python train.py --n_layer=11 --d_model=768 --n_head=6 --n_kv_head=6 --head_dim=128 --d_mlp=3072 --vocab_size=32000 --activation="relu" --norm="layernorm" --norm_place="pre" --norm_eps=1e-05 --positions="learned+rope" --rope_base=23300.0 --rope_fraction=1.0 --qk_norm=false --attn_scale=0.0884 --bias="all" --tie_embeddings=true --parallel_block=false --init="normal" --init_std_qkv=0.0259 --init_std_o=0.00551 --init_std_up=0.0259 --init_std_down=0.00551 --optimizer="adamw" --lr=0.000701 --beta1=0.9 --beta2=0.95 --weight_decay=0.24 --lr_head=0.00983 --grad_clip=2.0 --warmup_steps=382 --schedule="wsd" --decay_fraction=0.555 --decay_shape="sqrt" --final_lr_fraction=0.0 --batch_tokens=262144 --seq_len=512 --doc_mask=true --train_tokens=1762000000 --steps=6722 --dataset="wikipedia_en"
MLP neurons of a small language model. Each row is named by its layer, matrix (up: input weights) and neuron, and shows model dimensions 288-415. Each number is 128 + 32 x the weight over its row's rms, rounded and kept within 0 to 255. Numbers have three digits each.
A block is one neuron, or neurons of one layer that tend to fire together. After each block is what it responds to, as a language model described it from the Wikipedia text at the highest values.

L6.up455:152153128163071130134084120158182179107115125171158158135081138073133122075149113096185116114106042173091113135114096154095127084110123137188154165089101174178125138149105105070116056150104072142135106112170124083088124105145142158192146099125122030155079101117075141187143121088100140146180119053140130165120130126154127139114114148118065103182134182131139085119184134148094019134086
L6.up800:116158128104152111163132130132188164137129190123066131154157105150130136141150088114169123124080077109069150081114105104065150111098124138117136157100137133100079121087113156063123083148143125116116100160103110124118174106083224054093123081121146114119093103134117157216169151060108126144114146114168170140118112126079140096142147089092146134205085120174152127109182115117123130140123
Subject pronouns (he, they, it, she) opening a new clause after a comma, period, as, that or where, usually followed by a verb like was or had.

L6.up2870:169187208100157137125107102178097119050149136105101081166123098110105136183156151117080120110115127102108125093087117172106090132101150083124139138154183123140119130170126161113081158133142148078100093112193185127067122107151136151133133101098123099129085079145133081108191122172113069129169126133103100123119083164075185073171188096159130088096123030123076127148149165177140147133130
L6.up2877:196078088144136176143118121130126128130102188144107142098108058106132121179164112132108139126145131124175145110107120162121138141132077139116143137125122191061113126137175094179044119105084117113164084089168109131123124044167160137112136112134133128117143138166146169144184104127108116125189158097163106129200129138117135127154138159183110095170134095151072129129142150191127104136152
The preposition "of" (sometimes for, de, between) after a noun that forms a fixed phrase, as in "way of", "means of", "period of", "Secretary of".

L3.up465:143179213082115153115123156128171118165135168134169165204093042139123132155137108054139140091182135149133202130147111193148101090108146141118145129158131116066109070114097117145049070100096124155170118128094176137098095073123135168101133110140111032172080122152084091133114111182115135123121212139181144122076081122065142101110139135157189144133121103178086172110143143113113114117100
L3.up1200:173195170070132146101095155176116164136151166089087148132086113169067145117154142191087189070178126164152136074150107145136150034116147097125175072117155112133090130128153091133094160179123085135099117134201113113096159150111135090192135103103163081130139116132127181186139124168126134091114126147097167163098124085109129110119122117122136139164097123167149138115161188113096102094103
L3.up1680:149107138085103156138162183133159115059113195123149190130094134122097127166124161066138139067091111121103084078176158118204144106089133074136127071115128109162124104126097149133118093139131080117144122063127102072143139103148131126094137129066108130122163094153091129124180123136187167156148178099180141092175053116160125093106134113140097096177145184129109138149176179162102121181149
L3.up2057:138118069131209156150089163154121115110109129133151132166149117088112133159109130070083189153087089118152122117127135115203111096088102151103108181111125172142116084106168065111138104171128141128086173071132113146176162100109102145102118107016157085140151099108158140097170133094141141085099169128154127172100158102081162122131157162105162142176142114126132098107111119159090183200160
L3.up2320:167111116142158135164064111213145090134095124182148079108064128054078134132114145113124077164138075097111120157115167161107099120110106103143136178142187136131137132124124099089065152122111087117126140145106164114157135149094167191139112148141124113116132137088077165151145131148150135102172140161118136146096138144159138054148083129101129152113132113100130133066175174173123187178115
L3.up2760:168165191168104103170126208119154108068100112158127116068175129145070130157135126110147129120102107149118113126152118128149138094117142125143108155121114087184122048111085172134136124113128151143106098143161126093141119190146089120099096089061141135143196143181098196145091151170123128089155131155168122175106093102136163087046125111115074070108119085141165155116162161110122176133165
L3.up2957:151185145156123099128121092104140106179180127154107073072141143137079158150135173113115109119130179123108111080167084116124120053104116092088133161134108180155149090070072166105095131121156127116107167078187070126111093133152123098131084105103136171140111146153125129150120132153153104093099136155086124145068076173098207073096123122099129142086107094119165135149167078146119180106089
L3.up3034:155209104099141137181187171140192100090108132161131123112154077115130159137154124170127135127122099111099140193162113077111149075083145123081079191136124128092131073138093108050155035062125084175207080066129133119112115097137138187153157095044131131126124149181114181124149103164148131140102167123160103143161149146172137160109131160118090146211108066122140150083128130093078135139087
The preposition "of" right after a head noun naming a group, part or title, as in group of, class of, best of.

L6.up245:125108098134139133096162097138054186097164155115164083142069137127130145162107116127148119148110111159125113142130156150206173105148149117143143195117120172175134162147112112091088205151174083169163148120176133121109090133080137148167088107148175144128134145165120136096181094154123105145137057096136173141184176155099146158117127123138116151105096122133125127144114124223055078169139
L6.up901:128128183205136102103127182080108130139151103120084147110153123036166082089073135103130115112125111113095055133126117131155151068133139106113126215054164138131158180084084123068128172118108097128121150100110091124077144143138142127099097094158116159121101116118112099133103125096163133174125112063096195124187143112074140096138101170133173136093145168129066169115094147195123152131133
Later words or word pieces inside multiword names of agencies, units, programs and awards, such as Censorship Board, Legal Aid Project, Range Safety.

L2.up2242:137103144137109154106161147168156117190142105062175123144101132101141147159146124114127197106136143116200117185146070124125103106127093137110113155134125148172148106143118179167119109190162099132101089079144088152092120092089148141117103136126134096154076111138135110160157161141105094107116125099111150176088126134122168089148106123197181135113130075156111120162086105138119126159118
L2.up2268:146145129129104145138080155172152079141098121092112101094106076138097121147140146112143152167119146204155085164139126166118077048151103070140181113191208095090132125122054071163134072139154114064110126095153135088153077154095179154139167121077132092087178096124152190167114143170085127071180127099130106166077053107138144155187123112130108151108152130159157152134126167157095149145102
L2.up2506:132170157107173122125096182119121103228108136136126076100144124119121159154111161126147180121138111123073101111094110123117114104111062097087107164113129138107127046141121149154121104106124133135110109099180165141099128130135175158175123157129110125104177158127112101182190190167118054068220134120135127142112067145188175080109091131114118160162128124148142127113174088099063110119057
L2.up2855:153135140117163139194139190140156136149143121140207114145176127138079119106120149170152118142154124121170118123104120142134087106131108115114102114183184135087159115118173210172149165092125066131167130164169146132056165104123087176152096106123168144073142103134110202065123098122103166143086158115156094144114102166172136066102092148121108108210115118162077108133151121136131124113108
The preposition "of" (sometimes de, del, from, in) joining a noun or title to its complement in names and titles: King of England, Treaty of Florence, Minister of Finance.

L2.up891:116108142079146132160163111095126137147096120137081168120120169125136108154037126171095162156139096148128114152137098129139101125150128117024147063112122138149152127130065122125147140131029141155098052114159137094128149094159116124153053149182142156122140130126160123078134093134116188122173088153171205099103125136151157073085062121157160125121163193130095198131118101172162141099147
L2.up1534:097116117149132186163095090158120137166101152163086147126119135116117174116163124136116122095105141128117140100146104082177066161090180135115090175019193128116160120077127134127056121148077116176107119119115085132156141119101088095102169128102118119116095178132107111131151113144160098098147086112148140159109187138135144102165105155051186070097160091173110191082215087143169103098169
L2.up1608:129144110165114075154156093079110140102107108131088132170098188120121127142086143174054136137100140100122101146128106061185123120122111144083103098133141110135115152118071147142146130150126078118087083079114074094203109148134132123102096113135111135102078124151155079105161105145105183166147129130102148129149127212172120129111154141098180095136140162131142139135144171126171137115080
L2.up1665:117077171091155106150118151140117185097130149114133089152125126131147167096073137133131139054166146143119164099196133089124100119157172124156189105135153103133132074080127125110152079178102094145103118102155118082150146069087131077112116119123142104116120145169118057117138090185072077124158108147121122063144128185132130151125091133139098158222150046104079148135108138089126150143103
Mid-word syllable pieces such as al, er, har, Ver, Gar inside non-English proper names and titles, e.g. Catalunya, Veracruz, Majerus.

L3.up238:164072108165110047193150089144090107162122118131128146094111087154084137125154139138096124112173124153112093141120124086120129080165133113118119129185137148139076128141080121159043065100086176121168139111115130127159125145118140146132136144071138105125193112164082132114127137145123198096164145169121139127114121151100120128131125106095112161111078152094076096117119142076182143174164
L3.up241:177175167148116119117146156210149162057140138115140180145102112133088142140074104144080092097106113157120168097160141045111184138103128091111143175144154132070104115143096135066089130127077123143110181087164092122113128095133164204126138173100144183156135104138116115166099188174158100119134164136136153094148096126125158083138158164073151161229145121167110115128154184121194090123126
L3.up829:131144170183137089162171149115154147158077168157136140137088189129048175156107106059150142083121144084123111143110098084102181079110131098196124130142128088134100131129116157143139085062071127088141109093116210065151184167132105124158134150117124134174097139153135230135090135106113120146142155128067132153155160155057080110132105089099148060131138125161104082046113166124185113121179
L3.up892:178170123140101081119152230142122136072150091126173140189099129104088140088145102119164148134103142150172151130079135029116080134110107185102122153165111125064057061134068164136141102129119097126105075089111115153091136136115151162164107143122139142070132128155102139132157161059156155142158130096101111147133136150087118111050152146166121121113121161147131117163099137156120119150113
L3.up1292:073162125066168146128079139147122191145138140142104099139079179118103124080122164130121095144128125153142092156132143104136091128146114102146112141141186128059135068124123123108159085092096114147141184102149075146123106100172129175148129094077124129088146187158103171168210117132130231137137134087138109113132093099064091116126143159137158159124132108161074151125163170100187131106135
L3.up1594:132150215184107115155108142143051152114155142123113141166109106111111158188093146130121172145108124119117150193118147107158125163097124072128116148148128141136199123129099106109090104124125098123115116095083122098166112097082147145118099123120126106138162150134167149158193131136137125126180184155140104112148135125052110091136082149096083151091156132115143071100181222123147118164123
L3.up1777:149162140144190131175126139137087128180123135135160089174075150116066139116184136109105100121090139131136080144125088068105105168148136058160162136182156161095141073034092105100138113133084127136133152138200143093123091168141170120126106167085115189108121089132138192155082116129117183101132117086116109133169138142080075082157142174092098117128127150182094136119111143100111135191160
L3.up2410:187169188100105069132154156151160148102164120137113119110102106173098094092104137118238171130128122179206087162159153081050132134090089136167108119128145156142179117120147217133114154128147094145097166088099148116111113128098198126124127139110101137147191098139111208117107143073111122062139131149146129109130074160103110121134134112134096143152105101177084130073107103130087164152108
Word pieces inside rare proper names and foreign words, usually the second piece after a first letter, such as P-har-salia, Kal-yanam, Bio-Sho-ck.

L2.up966:131202113059102124156120167113181095103154156150115153195123115144171113130110166101162132076111143159095189072053159136111147105192131109113159135191064187141089145134084193109156080124115171131139037135063086150110175121031151168147127110137096111170133146121152129085119118151157179120167162126235181085160112135125171067161175091127118070105132078106118107126103146091120170105109
L2.up1128:114157109138092145103119090174175114036160122103165155135085098055097145128097098158162151131103155153102107130086127135134145094129149141127164140122139148146075167162131153111167129122111136088184088140113154120149132090103193178175114130129159177166083123148110116167145129111161135111135096147203088116107124139144184093105133120083183063178089126183133154132100098159112174094130
L2.up1902:166151127100148150141156075131082119131127188100133183138143116091121136084103103092043188072120126083179079158041118139148131160139055156111091130173091200080146069103136069101140115125119141065135098117109108117165143143119114113151100092119122075139132150142095118116139094112146151124126134144161096153122170104105167114092075189144108129098114077172065159097070130117141115074103
L2.up2292:112137113095185157166157078152161084150173144143140163134032120106195148102061113119102130097144111181062109104143126118102138144127125131130162168162163140153140147143159179100155053117053068097138170142081111138171153156164139148139173053168151138157111121110074196100120123109093108107148096074172160125144066128114186062101112132084157135101101133130129108164126099158080103202169
Possessive determiners and possessive 's marking a person's or organization's belonging, such as his (father), its (goal), her, their, often after prepositions.

L3.up210:098120066134139115099136086122101123130149064066092105078134079133095095224128099107109130135123105155077175070097218117079131148149140076150075191081095151098204077062048120122173152126145058137184084060191202136107158106068148125109129179068148112198108161130129125123160112103100139130150139114150180150183151129145178146158146111123145148142156116199118130103106142130101100098126
L3.up410:086126132084203077140143066102053136084153110146118110081139121110100125107133161124141151096145126149087157126129130155093138099177151096122099191124120136081130093111157113115141046187143118157157110160105227158095148134157137117139137097080126082130132194114155159145108155110146180149092139143168139101142126158170170148099129134162143116058190149154103127194129122164065170093141
L3.up1048:088111165171147125210131109086108130159136198134138117109169064142157117130069106114100131123122103134159131082119113136110122134200167117143129141130133147100167146092123052142109129082154175060172156139158138133170155128174145147128148141118158065152123141151089151120130106111097144169128104206163184095127120120146095097104177087103147145162099227116124144125097089086171185121133
L3.up1274:162104115105136133110126091125059140078205126114100153212136145104169120140112122177178119126120150226131163154100174135100150179207155075070111144156171127137164116166158132133135115129166084199119112166107141143139143106067147115161151099064140110138121159136141118165100157074160157113156139139158119086172114147117199120134189167116131108109107144144102167177137135132110146114149
L3.up1435:131197129116110050180132138111089083112125094153169137146110132084176118124088114160136104157198147082179199094114099069147130087143124110082158159142120133128220132096088163144074126125210163125164105165119147116145149077140147178163159113141143077090124170128121180151103121144148145115117167124152130090160086129126140092128160136119190102122111120149064111062180090071156138121136
L3.up2127:086103205170121098148118125109098117147130096121137111131099109091173143136119174149091164125111123109081202105148163216130153125126140143110145201114230107128176092096066074120108132101122125110159129152119103127102113089118168093140117111107162123166156123139122126144192149171103101141138123123116145068175084109145129167127168169152157156070149156122099099103186120096101088147108
L3.up2134:170157127118107144152183151129137161153166091134165141156208149112127136111098110125167090127114137135136116186135145129174114121179152088042111141140161145135161088146135142128125158156137088143158096086133177130127138074115132080135151119117113108106079145128142051187144106135119119100152177081146169078168109140136186092085173183116107079158132127179123198115128131171115150157166
L3.up2583:107094124170169058156109082116089154069109131154162108091192131103146139203134162072189173138149131169087123124119160150096107136105170085043108140138128152107163115103161085101119155138102169139136137111101110146082179109119140102177112073155115106100116168147090141112111165117134191133123133178150145077171108171166130113095119123141201136127152108150130166137123126152136097183115
The comma (sometimes "of" or a year) ending an introductory phrase before the main clause or subject, e.g. "Musically,", "Born in…,", "Members of".

L3.up175:104139124118115129123148122133097199187088117116155133097191136129167095082110176118119140117145116147087107097099086172083114131135114124129129096128134180121109147112085114077158173149072162112117166101176131145110115096186131097118081130099130145127105000141087151178116090109188118135145169085207157062123184128125126172068091145148152120136117155103165143141160162194138162118123
L3.up292:128140143142158143229107101131105133139141149131184164125087092069115086141089061121178149112122058140153116108155143075109127116117179105081178144088072116078079125080112125142149160117037109093132112129211173146140129089171090169148114149104125130083128160113101158101210104177183131164116053134202109097104117138124171111126110138102209128181103114121137142125159109134138144114118
L3.up425:059116106104109128122064161120140146137204166164171167164113143155107137172146133083150087132097094191096179168108114153056162118143159140093117164119106141156061088110157181097197184165095090134123056079128186085125134093171141143128096151112123154185106098146134078084155164097101156133131166111193161098124106114171141113108121139114101062154117177099163117141112127196153107121108
L3.up1088:131114129153157121157152213135181137143119128151179106186084094083145102210111124135171158105091150160137150130134155095111141111123170118074143190116081128154112138072127193113192150129049082137188066075112169118119134159124177147131103053170106015097120086129139104161162114082175107095131164096145136092129088131110085140092070134113118128092144089149139074124186172143142080125087
L3.up1102:134105201124114118188092171113081134168141177143167131198129093147129128179089103129132100112141133165111049136113160110089110093125169156117108120132136143144092142104145166096193162121061122100114090130127129126099132181094185134147078140096132072125135141137121140200192160074134103114140189074169126097176115102104188106096124166109130101145115112111139082080147211159120145097164
L3.up1265:097150138108179154142131132146111121146227138172139082114139127134091153176132135107144178099098111164147151131043156140150188056099150136101092105113155149125099099127141167153187181192139134152110084136144180133077131011040174165151049085166118167163124139192100099129153146156114093156126081117135127079106089107144194184099105122121128088205111095129147080132136177154116063081095
L3.up1490:152220100115181122167164187137112164115123073152162174108142101081124101123077150129125134106120105099121184115081113112150132108126196092116166135134131207143107103140151118141118119086113101097148100054131134091116131097138144114171086119134154124158101127148102138120124094140150130089190120100172116133133098102109198102126135115139106094132078115125146141106117126131133133154100
L3.up2978:123182137154103096181107225103156144184131162144157112188125096101118145132088162145174093129146140182130149101133103125138118101143127112100109078123135115145096070129095137133172176104066146086134075135128139094153166181126163139081103120091138068093115130115117197134120108104067161088142180120190122187155102133073207127128200129120107068122149155114171139095193176129108219103116
Final pieces of adjectives, often evaluative, such as -less, -ful, -ent, -ed, in reviews and descriptions: "defiant", "reckless", "hurtful", "bad".

L3.up178:127133131150129155165089139155123138186115128144167183152151144098160164130128184088149141204097151189098137076089179129127103171162100106145176152161069130139084157131091089130134120084139126140153117031117089096140145165132159133097139117083081085157136168105094138121143181081176144138124105119140140089127143136113157073102104108068126091159150161090104120069171148078116116113100
L3.up1183:139156100180151089143081156175145131139117102145165111106149116045128123107106132131142152164126127126093115102049132122136089139111185112092143209104116131173103057113116115103079105101117092136132075146186135090104136107181205120155162075134096126152092139159116141170176096063131135147145137133161103089153122108144111108119139097121129083085078149136147160119132138093138120119132
L3.up1227:101170116126144106145133141150100121157163156134121063158132103104142102106122134147136138137112094109096100178130082140192104113133108154058114067142127111114087146085094145073152102152128113066121069112116128111149133085180129071094106122161122128138154095155139116129153107099089094116121193160136072135090114148133117124082089112123143117143070081137128173022122129115136126156207
L3.up1651:111130133148135056106154127140151120102149134193094115126063078088170106117123155079143079125114125159128219174124139160105190124136173119097156126149117144106123142148098130105129100115126075104092103098089134130182170105138092105075063116091087136143113046120119154135168122147148144148158122151148101085079105145118083059101082100136157085161137065142132121117094090117118158097135
L3.up2165:093175078109091089159164124130169123130107099152137131183109119154120126134098076101165194143143143174080104185097124123135080134161170129167125042155066158114151201105116180146124076156133110088127101022129132115140152160084134166110132125085139107137118159093099159155161191107088128116189090114143113173159139126119149110088168109144103125155172157158178116142161124074101125167135
L3.up2337:097123170169153118138130109129124163161142089082165146157174124087194089115148112076141078102114109107159106143101151137190134155135130141130115108171143130136123132094111102092157126184107127141133118071147114119131137143144107113126105119079133149113134111209079108116178113073100150143137135149113163131073137131152113142089182127133159174117113137119096135050152119126103127110152
L3.up2509:124167148124148156086140192151190145103178138154139141156144101122137141080122112113175173110076143092149212113084085115100111049155237113142112150180107126124086163145090127166110068094130096123124041069119122125112195128075151148129123089100129154205095148132089098106177132147211141142124107112141149160127158133142157038149154167064152054137123122140153133134144182140147073126110
L3.up2785:149098130184145132162150168151146091109150166123161140131096114134132102123102113125134136184114127153063164136083123113073153115118129143078123136161091111138116155159098186151109048107158138095108099136114168107105201163079119122131117156089153109185062156146114107175153080081111200149181127051124059068117064124164144111129067152105123096178085087137124135119079110079150159106149
Possessive words opening a noun phrase after a verb or preposition, mostly his, also their, its, 's, this, as in "started his career".

L6.up111:131119101139132131137115156152128132109114165155078141142074138158053118090104127066101152114119128130156125118081133165136114079143099098138165072135140136103134086174115132110077084130068075135116108130143113122165195136106093118139088089130109129082152118123089133151211086149176127188083075154141102150092130143130168092149106176131098135141077141146151134160163084143137103148152
L6.up818:155202151110138175138136166095117132131182169145136109175074109078150173102092121113140123133111115146141049164146119145115086054134124143117091171133171150123108143131153111137122050155116091120134105105029163079147154101120107122170173118134100108071127115086110143108137083120144135117078193164181135126157103155103192088136083159082155114074086124145118183113107156137097062128098
Possessive words such as his, their, its and the 's or ' ending, right before the possessed noun in biographies and histories ("his career", "Virgil's book"); also inner pieces of names in tables.

L2.up313:043166112109101101113108163162135186098180189126104118130058124113138114086088107113096158126094117095163159171076129084135150174103166105093114070127144103148180121135130157166122155176118166146139110091105110095137170107130146110128134127147134093114111158177082125131103138125134091125151136074144144076105103179090087187163083128163143116103158110107138177147122131106095115109158
L2.up430:176149139140116091120127153157142159153131129133096103149091102113146126133096110084072138131102117094169111101166096169125142185191168170130105143135161167161108130147111110136112109109105170108108131125064136089116141156086154157111212108124122142189149117129137165170179160147127184149147155070169173065129081168103136124153136137084102119176064231084128113134172127171132128143152
L2.up932:097190093112088078116088107123139150071171143142098163170135123107133150176127116106148164113099142126110112110156105138101136145143132120100051131153164152162086154104132080143094138162143182166149120134058136074132138042118141128137116069139105140163110140156088121214162205122124130135149157019199150099107070151150184172144094143119135064109119152129121147146117145175111159135085
L2.up2959:147099159162156124149149137124117145081131167129119035138094115143168144112103143133119096112104149173132152106139116105112154073100126134101111119210129151165157160108133126141163041109111177124173104161105115170155191139154144139145083119094116142186107153179120143106105115135148101052140162134127162116119064167157102142160152144122097118104061105094109157119102182158136143132052
Word-final pieces that complete abstract nouns, mostly suffixes like -ation, -ity, -ness, or whole action nouns (expansion, retreat, acquisition), often followed by "of".

L2.up513:059158234112113112166106125136092121129165129134145124144070116147142130134071081075120140093128127219135187174085199119109119044136104147105116131124125136148141118117137139147131122145074082151137067147121154127126111157139097146142151136123150095119126093083141162126203182133131200131182131099125078142164151111106155129122107193082100063126139128118132100094131116118131119132087
L2.up535:101102109067110136129131098094143132225135109130104177190113174086122128105076201092116136100143081182128155095169117120089184111079153159060172147082085131120111101109144140164171168155031105153165106114183173151122104062142131142062057143143177166163097121113112158141094146177143163104163112096170098146179129136136110117086149138122139080180148144118133118160190109124106162093135
L2.up2644:146112127139168135135110211123157164169134105134135096129097148128112128129071113132096082149081151179162102111129101126156099089098164157061081122075120132118081105123072136147231162150125094184203091075093139111149162065136145096159071084129138072113101122111093134093181146117140175111155125085162101121151114175101174124096095142155094051084106105117143096156111130151128120112080
L2.up2683:054135111114092118207076141117109154130108075142154087144082097132121101154089121141103094128060102131059137097160105144115101132128080138067175068085145134120133175074105140091198161083170129100124064125167170165146173115135154168090188084150095091079090115144111158166140137123162185140141105060121102147114151118101143166159181129129158083123130122118118072129168127121103117139083
Adjective words and adjective-forming suffixes in English prose, such as disillusion-ed, resource-ful, glab-rous, difficult, harsh, plus comparatives like more and less.

L2.up1004:071179102050137151070145150184175116128146183128171165165097150100139113136084109112142154118120127112148146134141128113132133116105161117162136116112132170125159089128113171111171103169107123082136153075127099158140159091179168125116102151135165157167123170171116202161130150058186140194102143121154102116126091134100085151124144122091177133139109126089087145083113098088125126129097
L2.up1214:166117074173111095126120151133153111063140155176114117136087161134162161118125122085097165123105148088103120096038083164121148161172105150104185163180100128125086139106088180173092102129138193100141067098119127128093164071103168115139173130060196153174135160099145158130137175079118183132141091105234107116178069159164088106128117144124114120155073085135149096101056097085123106145090
L2.up1469:189109105143096121114110180103098169071110147136130167133142067116135190129062096128116085168050126151093175083120165143111157124146168124181145180107105090151154074137100136117136108189155088155173131150069130137108134146173164091143160120112128101075086128114075151147130198134120161165125155121178081157114102115164173075127117099057161185132113109114124114132138190174098094144137
L2.up2069:153114145170152164144123101150110116086150106146171142146058183177153118224102158167143149163055120098081065060105129136125102104182087166143129121092160144166147148149129132058104156152052152099161198121166070106120082150128086140134188111135126165100156083156128126138117052078134140107141098068114107134126074146089066121081106107104159195149091067103087154091188142103079113102176
The word that after verbs like discover, prove or conclude, and subject pronouns it or he starting a new sentence or clause.

L6.up387:098188129159082141196087207116145120168143152147220145121150104099117187106086117113116177100127104121098164172078109166140072102148106151135167158110111174145090127117166215047123112165120125108094080097180142140156141100162144141224110151117112116193102096131136146133194092141121101119136093069136132141159108118111200068132114153148199067156146117088139177190158154117132131148144
L6.up428:136159202103096153150111128102088182090146140153121119095175114096105164120130165108054129116060080160163114067155109120102100094124124166082159092122101163161067156114159137019190144146122044106091054112184175100082147137174200099170134111093094140161126170162144104155183105147161179134126153125181177108100091115074134112105134139112160112128113098118083135181109147163120120122177
Adjectives, adverbs or their final suffix pieces ending a predicate after make/be/more/proved, e.g. more difficult, harder, accidental, proved unpopular.

L6.up2189:153131170155139113133099165139143140098187144135144141137138132139106114080076130119171170137079137170123065154143136154206075133130102097165112190132139147137111111055072135152102123131114097089126105158100094126141141148121182078117095107128117081047123148151112121098171136131135159133249143129178135143166176122082152089105179141137169156159089130184132154147128145151048103128167
L6.up2305:121176103129113159159118119102152137185115177155180132087138152161125143158147146102161129120068092123124119046095130138133155121172117133098104142119152088145112120120113086144108105149110127136193096113157073163148170127121153134090074166122134138131091167107163078162171165175172162099100153118149172090125130101095117126093090166126140102087120150158111142193124197093095127113142
Mid-word fragments right after a capitalized first piece in names and titles starting a line or heading, such as R-ag, K-ei, N-am.

L2.up441:152246093153138099104143149115143121112172084156141143116162148138119172121040194158156192124117128157141137127177100161114088111144122125177122177116165177089100115087125142163164102135133095156139090133071187153127141065086137136144151038017116138115132142146116149090181175171174245112155111063154173092202166131111111161159111146177113130199120107160126108102132120132114114135160
L2.up530:075172109089163097084142107145170165120169126152125121049156117150129124095153167137094153148146129183097112114108164172126146125173117120147094158141172142074145103060142117094175108122169093158109104149118128150139132100046156108136129108096126169190156166073121132063136147083127167105193115185151137097110110147108125102172142112119118084157141137105087160066155032079145125080121
L2.up1744:138230143162117088139135144095158163104160148147159129155093110158183202122077198150138098133117124122143111120101102138141133069196152137149127199220164131094155130124096143106131065094164134111149140142131174148133135103071179112188142100128121132186121150109107129124149125145090147131112101111140208042192110159112104121084131175118116114113099193128071108119166068154119118087148
L2.up2910:079116105158109100105115146158120105128121112102129146147147133119170194099107172170161204083140119124128160132140102165097126124226071071123100217125156126107167133085044103101175097081142130136163100123157143150131120075123166107151135120031162144132139146115119136096183149134160125141199161109123199118150121148122099120129128146131124069130157149137109087091094170118086110129159
The comma or final word ending a sentence-opening adverbial phrase or clause, right before the main clause, as in "During ascent," "Upon his return," "In 2011,".